python train.py --d_mlp=3328 --activation="gelu" --norm="layernorm" --init_std_qkv=0.0197 --init_std_up=0.0197 --schedule="wsd" --final_lr_fraction=0.1
MLP neurons of a small language model. Each row is named by its layer, matrix (down: output weights) and neuron, and shows model dimensions 32-159. Each number is 128 + 32 x the weight over its row's rms, rounded and kept within 0 to 255. Numbers have three digits each.
After each neuron's rows, "raises" lists the tokens whose logits its output raises most directly, leaving later layers aside.

L12.down1740:125189059137163099098164132135142114136109098155129115143137141155176068140114128130179175093123087075097088125076083149166148139134156125102138176124100153130095111132095202191169167154163127145075112115094075146082144131094111136110079204062185084103164150154101137122170131072125115115088133101090110115145091142137174112135139126097124125116096157114102064173154147138163161085079
raises: " that they", " that she", " that a", " that he", " that he was"

L12.down2574:122109096138146142120164093107170099081093152179086141108127166131087109088151106149164107093091128125136109055139138146090136130092138140153114132124125106058071145157100110129168115089143109125115152178121057122176123160162193145172113124098149125192071212116086120103162120133128003074135157129157079106116115197102075168158117128100150139090107172168170199067095113154179148093145
raises: "al.", "al,", "all", "ris", "al and"

L12.down803:079122094070185129149168101141121159148090142172109098141138119146056103122073137162127151180128135113082136089168103084155084091159074137150115151102088122114152110174219143167104152103117135151103160134088038143127120167142176070092120099107109141153117072147094135145106108157115161119095139190097069126118093101100133110167142090127116136095149057137181165108140113141180077134148
raises: " times.", " times", " such", " a number of", " numerous"

L12.down990:205134129144138152188168124124095122152130147119113145161152182162163124116169090129163077098104104088087176140173144136126072130102143099187078119143143118079124134099128101083122201116159066084174073121137169166084167073157096108173149121153156139117174145120105146157109126075148118147104126155119077193154134173091127121175130143142154142085138157074104206093135174111132142132091
raises: "s to the", "s to", " to him", " to her", " until"

L12.down2076:139181153139109135113122085160150100125137103161112056127064149126113144119150167164130134172076149083133127157095168158176151108136138135113041135088161146141188168071108169126122108212077163142101118162119119149126133107137157138127180151124113107113131157111093154072178189124166080188159084138067067129148111092109140118144091055153142105149138072199122082122143140119108135175168
raises: "iddle", "obile", "assachusetts", "ission", "anchester"

L12.down2943:188097157185105160160203099116119139136107170093115111168142123123110133142139133111135135126077114121089111117075122125114137144076147112093092092110127170179154113117144079161114131104103097070149095091108161145137140176134078130071149074099134123089106124078125121133118129108191168107146173139101116095131136126141036192131104111168112157185143174104133164108134131145121132110158
raises: " winner", " winning", " won ", " championship", "andidate"

L12.down1929:127149121096125133138118148164134128173156211088105186080143137103130132130173143074124131121139107117097129085111122124093195142092126112100124135135129115135097170185135095118140096057121112141129114128064106092100123171137187131137138061105107120106171114146153089133092127106087111110121132174140144130135180127130127126139124117067133139120179120174146170145145126128185172150114
raises: "ator", "ate", "it", "ators", "itar"

L12.down1942:106175069152178107156129136115112130167165116156063146110141045129103123195121163127106102128151119062102103158104135144156115086130112139126140088100122163087147170099169107159129117178132114158125129133128157090104129134154122096133133167192082161061116090167071162162132153119097160075129092153105073127112161124140057136062178153119135170099129124136137155129091141166136109131167
raises: " a", " n", " t", " b", " k"

L12.down2165:155117125146044153155097094121136127096098210146067117081117079115074100115118127144113128097112082092133055095077213188080135117194156172092105147131104147140145118098103118084131119091177092083131062159099120185126169148098147194119162162174101089133078155207121177137135172147115104145128113168110097077166148093142184138119142208159150120168105129092105133137172131163136129115091
raises: "ights", "an's", "an", "ight", "hill"

L12.down804:074180117157146108131152088105141078149159074147146134065125156141115166143088107173182134148128157095161091093095106091116126146132186143140125178089197109127115168078119112174193108125145116146128109149165174117101134134094101138141131083165170187181100142174162137130160115070124088098147158147134102132145134138115108138160154158112087202123037142183160141105136077144123149100124
raises: " that the", " similarities", " that they", " that a", " that it"

L12.down278:148115091152127143119154111097177124110110100161132151116113132110170085104139151218131141132065090118136147103179130128125180153073121141141140088167191162147103173126084133155204095150147169098151082148148145136114161160123171104121158173135090094076171123107147141120157148142146110120138122158140073088077065108113101113105138134119126130076079077169138128147111169125093111113165
raises: " with", " with the", " with his", "s with", " between"

L12.down1438:090133110122141115114092100135128135067180087142154106103097126110087123142123057088169146126119091178185178112123151104150152104190077143177105119150094109086150195106155072110139117147182108137093134107106193123120182155140165136179118124150183169115133124124140156115149150189118038096065170118083174157189025115076149176136121131074105130072095150186113139098111186097072130126126
raises: "e,", "e.", "e | ", "iles", "ance."

L12.down1121:139096141072098104163203154103142122124164123138108133104142123158101121133137133191158106126099149163099048085137163131139135109205106093088092188180201078150083161113086091145175155170167099082107066109128176159062160083058106170184053129116152127095163132139130101158135146102143108182124096130168134136116180201195152148157127136125111133093133145120151109097112184126139187165180
raises: " to f", " to get", "es to", " to take", " to meet"

L12.down2696:114120168133168123105174141102138146151151115185161140094103110143148178185149094118085128122083169133139095125130088144108134088225090141145118116190116110137154134151092138093114158113120168176112127173198104097141141104115092113176054081141068153127165173120193128106139146140155000128102116169167166172132112160147170136118133160158088122097091154124139055149083158165102164124141
raises: " =", "$", " in (", "+", "("

L12.down2192:123149110133081090084126076100071162106166085073042142171127113165086076142145156071094093094095172134150116176127121111141131120086077191141133112090111135096147159048094136143124122102160116184147087168101111129103089130169089161109180132116100164115142092157129160087130146124136154139152169177152106195111132108105179154152153142186098176113098110186143118113126157108135125161161
raises: "s to", " into a", " into the", "es to", " into"

L12.down2536:158139063139099173139121156166109178125117180116062120101049104049077131156112098055107136182105099179141110074112082121117136125117119093149098099153125152149133127119200176151180096149164137182086107142168154154148114100102128099111183150100161123159151058149159115117086133185151157146116069127140114163178095157111142134184146143171063162120099128126119129136156135169180158134107
raises: " times.", " times", " years", " years later.", " months"

L12.down382:158111127138172087101136141140064110127174143137147186115122116147198143179127092099138171113107115204121147131089125088101119113151127100129173136114134142109135120152121132131152060126110138109166093181205189088130169120131203039142159096127073144176145139120142125108118082134153240064100151154148191133153181099074130151155162125156163094115127162169129130137112140120132101166155
raises: " species", " disease", " young", "ula", " snake"

L12.down1403:089163116132086116151147152148100086139081074163117127092082140168141114150152180108121136114076147102132094102196136084145165161157128082150177109109115096146131077093180094088103115175082097155084140082103156155112125139140134136116116127128096102146175073149133149129137096101115108106069065117140132142102115054161098166133136143099136130221155162108114168192170142247139122096116
raises: " them to", " not to", "ers==", " they", "ing to"

L12.down1521:145214148059138203164174124130153070138115173115142096076128172185166095087062186181142133153201142161124095150061137126107129100090130091084123116109140120107187112132207067150127082124074095132093112116117155086140173138106115153168115135175100133192166133154072148094112095169134155147130067162125096131109090099114102063099115158111119189125100188174126153179116129152154125159176
raises: " and R", " and S", " and L", " and T", " and N"

L12.down3318:127114088178108103093126095106112162170057128130125156121135174100137113145140112121078114171109166162083147106094091100071142132157160128152141152181096207121176093105137097087152137119082139098086150070131133138067061152087141082180091061124149163161116146106113109151138102093133146169133157120133123120108122164106153146134127113142128163136154113160145069113137094141126082141128
raises: " to play", " to become a", " to take", " to become", " to get"

L12.down1622:052107089178167060121130126179169121088094211115131148084139100128087120158130135115117140090173133157130158074173120181117174146095202100121140116138065185137087195118139119174147117080158078182139148118059078107095097140143101077095098120134065139110147150115114165149101154088123070133126146136191133118156110105188108168113174100171079092131133097080114195128062204106162123110048
raises: "or", "ent", "der", "g", "or and"

L12.down1671:109122111176117112134102217145174147142136101133156180033102144108134165098173116104114101135098109196186197034117118150086083144096114181148085173177097113134114125154110117073182133093097097128186127121048163119101170088121093125084158081133156116122123119103175121126144113079095086120108114095186108157052094208157122103173141192168140129165066161181143152126069130141140085151186
raises: "ru", "wer", "ca", "ward", "or"

L12.down1151:124135117191138137107145129102094074111118100127129080121172104099117122147097154113074083117092087135118157205118157107120095070096107178091153153141139158103080116142131162159163137164104083131113213122100132147144140137178134077093159162172104106139140115122106111097171134150155102144149121134115093111134122089114118164157156161116139101158129132157063157117102133128075089200119
raises: "op ", "e.", "e | ", "e,", "e"

L12.down474:163152130092146127099069145127115099100118153168149132090100053163166114092161109120123121177133159040170145117115146071176119122147139166131093126147128138152107092159156093164165170152082090197095130131089211133044175139147120184117119103108085154155072052191176101122071127141099207165148149096030112078082117128144156082120125112152102099130105103112119061174117130122148176137161
raises: ".", " America.", " life.", " time.", "ity."

L12.down1486:128082073117167138170173128144123129123144121108093113098139158129135092143166124166134131104102171143189146134119148137143141162155135127108119175135153176112085082105153076114169178115154114074146094208066078139104162100114117092123143097139137139124138093172159107102146105151166087112084165138144140121164133123102076121103154103161101165145143122121141107118158168164153163109164
raises: "ial", "ters", "ch.", "ter", "ially"

L12.down431:141118070148111086181145100117088134045096166190064136103144127116207132129129026139181078030156129060151133217120110179128058066146124167091169145119138090116213119154138038124088160152090101080165164105119120168139124097143168139164132125131099149130105182155139125127175120058144144123160153160124025120104083144120091160118131094129119071143138117143108109150122170140097130132141
raises: "hip", "pring", "pr", "ki", "igned"